Part of a small language model's weights.
Training: 145M tokens, 4419 steps.
MLP neurons of a small language model. Each row is named by its layer, matrix (up: input weights; down: output weights) and neuron, and shows model dimensions 16-111. Each number is 128 + 32 x the weight over its row's rms, rounded and kept within 0 to 255. Numbers have three digits each.
After each neuron's rows, "fires on" lists the tokens most often at its 100 highest values on Wikipedia text that the model never trained on.

L3.up61:114106136073118111214130080176138083101116134165134154136124125122150057098124116105154130129157113104172131117126169133139097160135133061196095072136076062111125129094131126139118114054146138152120147109150120145117172080134122138121162154104120095150067156065120113144082095118179119080
L3.down61:184081134119138113147105134162167165134127111111147125104178227120159126190108139124178139142136116151158111203085145108109140119115109189132100142110128159091118095111117123151058087140094082076064106145127175129119115169158141161133169111148133159094114088111155127129155145138085130110
fires on: ",", ".", "-", " |", " –", "s"

L8.up434:164045174126075139111095131098201118107141129153179133107167157139181102189098095157115084198121091155140064133136136130113177205061113140185091152139135152155156118156147154112124091149136108124191137122113104127162094079132159098122148170104130100113074146099151105128145099095142103081
L8.down434:068122105085132164156158101078090120118223148131120090116180182089068164127110161182108168144143150097119136144107129142139167169122170119130154182139130160167173128155095145116147212108118080194180091152082081096078116103060135088152106139153153138120098140088139179188126127078124110107
fires on: " a", " be", "s", "%"

L4.up155:109114059121074124125143155162147144128104108116139101148140098104164133132145153123149090102121115149164062128133136119128172097119101131143183123155130099150115105150134082119117153090153100113125064063115153097085141168140118161095105147125162186065163121185119111155110106145184060099
L4.down155:150138152124146200082106116118091098118165176097140199068169134157143169159135103157119154135090099164109150120109220084125196161154105098096123130136132151123135182121128155122101120116109157141125114123059063058198131130148137099136104113136164123116109123107100157120123163092132106108
fires on: "s", " of", "/", "al", "ect"

L11.up282:087181149118073167130141109118111144085125205153074106128125132100108187159081124150120146113091105109109158124109121102144116173096113117212124114116123128068153083093107128130130093114227142132174120139191119138151118153050129128125159097117148103125140123093144162088070168159103124095
L11.down282:128160099109129132046174158148106135115185071098147138134100173104114149107097116103057121155141154162182130100139066139111147071146133114092127205181090118071134163099115121166109149140108120072096170163163139100096124106144064117144124195119147154095136154228142128132145121124140144084
fires on: "-", "9", "8", " Minister", " of"

L5.up294:093085122136094126120102145108131151120142118124131112152179126166131139121117073160150150110052082118131147109081176119099171154090152118114141153092057121176090157161117105144185144081152107122172125130091155107129151107136209148120152123123086178108126126059158137128154075127188107143
L5.down294:067100076135111187153153180132147061087146125150081127078127111088124179092116118169122133094156160153147113199162158090177188180085131058158092123149149126196137120138112127119169087075153116106131168157117160133117121100113124104114112160157115130132148118107150117074107091122136104092
fires on: " a", "a", "s", "-", ":"

L11.up17:141114203158152162136128124125125176123100162164138136144134188096164183106158123132081133143110130076150117086100105163112096118132173131127141122132114139118094118134069031170083063120072083052140056134181145108189162159183127172092175157115135117149094184153104126095141068143079215095
L11.down17:162122155103183162227141109106129180104117193146122138172131203122149133178142155174155124128122175105113150149147052155087106150102144132113109143086108151166157117145077075153102112109086130107060139113149142179180156087174149116116195119144137120125079155041084083141100109176115150104
fires on: " to", ",", " they", " he", " also"

L11.up600:084089142156174073161145149136159096123117119104135156077028102172099053121137098153149125113128137157120111165080184127192221133184165110091136138175125091151056162165103147138128123089135123101098066156093140140108140116151102114149147136050146077169116126088161105103219117133149153091
L11.down600:158143167131088139063126091134122179177103138129141091098209134132126143135076107119139142134118177137062098129170053110109064153111139091151126149090171128093181125146114135145150164114152184144146160091108138145094169170137149092100156134182137117126142124148076162133039091127121151092
fires on: ":", ".", "-", " |", "=", " A"

L3.up24:100106116157131130152123141122143139085136145119114181128172117167184144152139079164137136049136125156163106146236138113123141122155112157147169154179085140139112137071130160069147180102092072050117107149112151140135068136143029117127146159160156156122180140129171105128095122086122163147
L3.down24:145115162104089148096065152111138153141168094096064177153123142118118094116073098070120117136150134168172159152088190154163057133155187119128134152113180073070112144110111135130134138167111121105107105111101189181117152083108182091088135162068171078119093202181075109132147125154192109141
fires on: ":", "ing", " of", " for", "ment"

L8.up241:130040138119118079140113141082145109113131121107122118102165108137067084125115042019151167106120135106192101157147125107132165160148149093187072132107154128163103141192149087140125080089122162134138115130180135094137095124126118137170101147133119108126132130058043105119131171168183133139
L8.down241:169094111112149156100090086171155141121122153154118165155169154101122104159129126123210159133099177119130092070167135093182087073117052144160143092119116187117091117127073076141154142141139153098129047156129137164083097121134152112151091155156154112116163108093178172143185126146167123145
fires on: "'", "0", "be", "ro", "un", "s"

L7.up619:096124133156091106163177154086094124131087156118129150095141106209123122113091192030092179162193111119087085123142148066155098223056147089130144109144125107118197056140069101140128082116116091123135150105179167166086128134168105104154149171125129111125134133100150184124106162137172137137
L7.down619:119076145218084101117150133147137155114077143175119142124102138043159141135147145146205116158104133085127149156119113105111164095112117158107159120087179101122131178134120142141122154101155130134143177107067097089166115102114121127120126130085100141126108115166163144156132136138176131123
fires on: " the", " received", " by", " elected", " hold", " awarded"

L10.up634:051128116133100142158135083109126111113107115147136184145105140126171149152112160088143146139175081162127160149170195116149097127139097170112165106152115179125095148148107164143159158166134164084056159138110089159112178056069110082156190122111133124105111116041197159188129121169159146093
L10.down634:175146097072160158122136115103058170128119143100091094066148178066102141127094108121127082099102136120136118144132120138114141133125181146161131138121133106166170131148100111178131105089078117147116084166184150116159088162199090131121076125142159181138160101170098092065160140110154117169
fires on: " \"", "\n", " the", " (", "|"

L8.up423:097197060126100125088090073119111078117087170157081096112151135110176223144110132143147193132157209122142108106100129077150136145098190152131095158114142127138155124137109185125151137114201180137090168088123104131182100056125139133134134094113095102124173118099146111133096114173129083191
L8.down423:109128161110133159147158155128148160142134111084109132170105086088071081155171142135156076122085141120127163139160092148157113166097062141179142108103196123108124130135079141124083136101029147122088086139157157162137108178148129103144156162151170145163144168164133105109142160088193129054
fires on: " and", "-", "'", " \"", " the"

L5.up574:081116170027149109143177155173129141153135103114144100113119084106115104136130130064057116120148165077044091131096096154120163156093124141181110124153146152137112155124141087109188149125147127157152138150108110132135120097143108136119155162123127102100130149115086162050114166137110085100
L5.down574:153109177118075095120153015123121130163167155139104203106113132169082165130087144133119098183139188084133166148104101139100103067141152104139112113138123130133155145125123150099103136207151043186102144102173170142103082116135130173123132210101141101123171081109147125112110125124097182114
fires on: ".", "ed", "e", " Length", "in"

L7.up437:099119185116150113123120122106074130142096148158070161093148137141078114094120074148146154171131120103122097105128132145090138151051149083148131143095103135092095190125130151136098149138122124175158072166153122117142165143192117145060150119129178103123116181134150051106116133137124168082
L7.down437:123175081185093125162137125085189107136105130113132045120117140158132146077147130125078108122179159103146135119073122128133098156126137163099071135119176124144148083162121088127126071197140101131067127106166138190191134092182143112186127110147115146128112132166149149159169131137064145093
fires on: " and", " or", ",", "-"

L3.up509:110181161100191108163161132132138134064163139095127129133154171156095108088170128139111154152179044131114086157110169197113158113150143096097087127139138010149122164157089127143115096110139119138154153104050090140146145138149164111131145148092086145080148112181133120121133069087135131177
L3.down509:137102155095104134106150137128122179107090109113136123124084122123125119161131098144155131142129234119097134167177088165105095100089110106152091101104120119101087091138176080091136144065116173092140065123156120170103055145140134195114155126101136133158159127142030161088167096123106070120
fires on: " |", ":"

L2.up723:093119000171124136119110166099168079191093160111135116147137160091138105152104151159135109151126117111156181124112147163169156131131098175128081094152140160134147098102150130185131076148116093165161155132129128145144122168140154168121094122130130161101135097042104096105082145113093162159
L2.down723:149142062142144157136144098123128105196150136099180066153084127094117168146137103068160108144101137132122142118104089100148142094136190121168096142138109103136084109122123113160174179182129150066137103166126166137122123121153075080162088171113159078144079094094070151124105165117131113122
fires on: " =", " or", "or", " and", " of"

L7.up587:107168143151132153098116148112155148106098124159117137133134151047136103125118060108146125163113112162146125135196118173154102129116105133157149092191078121153192100093128148110105107077109125093095114119176142124053127152089091224125114156112115134146151076167143098194110094158099098162
L7.down587:150108113108190135105149183116071091088116106145152097102142138118105114068085124119172090161101111108143092182113170068106121138168109129065130122112144160181146168136094113127103148148140169186092092118099128098176084118153179155117086122069151128128136099132217120163208162138100087172
fires on: " of", "s", " life", "ly"

L11.up763:148130098122098104101125106112070129070084132105055089168134130065138067103140094158161089142178156187097137133106193115098125169083168093215079137127124132076090169091097132150121155156127117144114162107136136111109131139168065125121127140131134126075099196151134108134165122136105154150
L11.down763:151104142115119121167133184120132143131130110141225111157179102184092128175146189142094203161128134105164179111136114139174128038117100149109104114125127094151133114075135135127178065149161143177118100114140163106181220131087123160075153179161122141174125085116103116167132135099045132055
fires on: ",", ".", "-", " |"

L11.up178:129099158125107129124152152125098154187142109030124171063140181182136079147130122136103100136080082092202132164102173103078158090123110113145101167165104135086125144093122211148174106159113129153124104135114145080107146131131089138094136123144141149165103151134116093123184122146146128186
L11.down178:146194087165134108119102119172153158169108119100103101126152108124139134144085133098139064083121130164101113092126071105181089122170089116161138097072142145103189157163068163061087108142137155113166118115156161153123095130113115132169129115071131123158199127167143157094103140143091090146
fires on: ".", ":", " $"

L4.up198:076144115067193101135153176175121110105114128173139152213158162088086081122144130103135145144118185140153126071112087114128140130109148183150113080129170124131141141116146095120190123058101175150123112080129112088094193116144088139118072152083166093153142182150124144111182130144122102117
L4.down198:078092101084138154147086121081120140084161108209114162112105155148117141095130182234096110145139137105075123213085121121124142139118162098137085116097141126101175081108174158121106079165148097142023154127181132124192148156140133107193107105174094186100134071143137082127169110153066166087
fires on: ".", "A", "in", "or", "-", "s"

L3.up747:131170127070099090098163037152110150125130113156111110111175094087120175144109189111112170172087146120105183137153131127098092118149098150148139175142153111092154072067130129114095088129163126168109161120184138117103127154155116130133120093157154070108131156039118181088110179089180147116
L3.down747:121103231108096133094131096152077143141088092118099102129137096079140109104117139172083181131103103127180083150159097118159073182055154137095181142146067126105111154145092185148087176103136114165136143183131177112159109073120141128135111146104139112112141146141143162076074100116129121103
fires on: "-", "ib"

L4.up384:155060084104112134137100069132157114150102139147135099065170126145135120118185087082142104146118058146158129178088129065107110158136116117135117093109126195099122062160146194141155132164154116114179135164145186093099125138161114186105164127122078122083123135114175124161154124155155122090
L4.down384:141155160134146129108091111149159116099135131142190109162092087136113071115144186139117179131109126083139095147132091134142148099140134111118130154182105116113117129114101114131117122074142175091142119131128098229115085115140173087091148150101119124162181130111117096196160136171127151145
fires on: "ing", "s", "'", "ish"

L10.up192:140161167142112142103141100110155149107130178142118112136179172122160119122125145115132120104158092133116080096097114135105074125109155140127107169107157171129095075158124101111118136125166106112128174104199126154125211173157121181129171097104124091142137153180114089101131071125116149087
L10.down192:135097097064104135165112122106086131080068174118134135130108138144142124088074142147133166118145143079133185146161174165139059140124197155133164149125083123174161118151106149152093146146210092216108151090159196168102081143128156093112149063126125161145131163071111116186070121172169133080
fires on: "s", " they", " They", " also", "%", ","

L7.up315:114146114135165117153128080099119114160094091134115157148111056094200093171118138113100143175131121144142114120098120133175150147142187170042118082113135116099155096126199105116125085137141123177100114062171080212110125152140054113183172134127178090127147162128103164131085154076155157170
L7.down315:186086121093087133112123109164089124108072127129137146049134142164164106078153106147081164178073127118124089128182125167121107132102160106168123160110110166117137180089092142058159106140127085177118093150095120093136071103153167129115131130162136151102102153124093181114130103149144179115
fires on: " ", " |", " the", " field"

L3.up396:130138180091121122156135122131099168122068169092161123138130150149099157123097119177087095126091109148171105114121074171124113125119152107114124135134099067164137145087141097095150101117117076147144147176127196106090154069177097117148127193182090176102109138066096124086154111072138114145
L3.down396:113116134165142174121112200089172169188176030099093114157132157139107119178116109054173120123147086146146161083062120134162174188091112079103109081128092124129108170078082108133174179122130149150180109126094089183131083141093115073092103140119128184102062130135098125130119058141165153084
fires on: " of", ":", "en", "up"

L5.up360:135135184128106095080130027144140151103085087174112162073113117084088118126161126141100173114116079130119133138155185206065094164127121122114116122162148128075143109153115103082126065121153121142116158057158136163108100153127122095129143162135181160103150184080104165084103177116187113124
L5.down360:168119140066133122113123092142099166152061109107098160089213073137102049189143111144093058165151126072141103134147136189098162113167114146085164104120161086123130165145159150120082131129163126161128115135074149136090127113143124104140131137102231129116170073149116132087103153147170114121
fires on: "-", "R", "S", "G"

L5.up585:089163087170150169144129122119108102168101152162098115111147113120134046111136131112105113155136087134087164105056119145137196125176162118076121146089158140121149134159160120104139155192194111134103075089120132157184169113152108150141141120178124138127094124128154107133069106127151155150
L5.down585:044082089058126153139104116140131057152098138152131138118124088135116153144102166116123101101141121121146097135152109143132161098121152101159139127079079039092157125132129085156157120111114110173164166131123150111117104110123137117148110164169158131124091136045085102149126148117130139197
fires on: " |", "s", " of", " and", " from"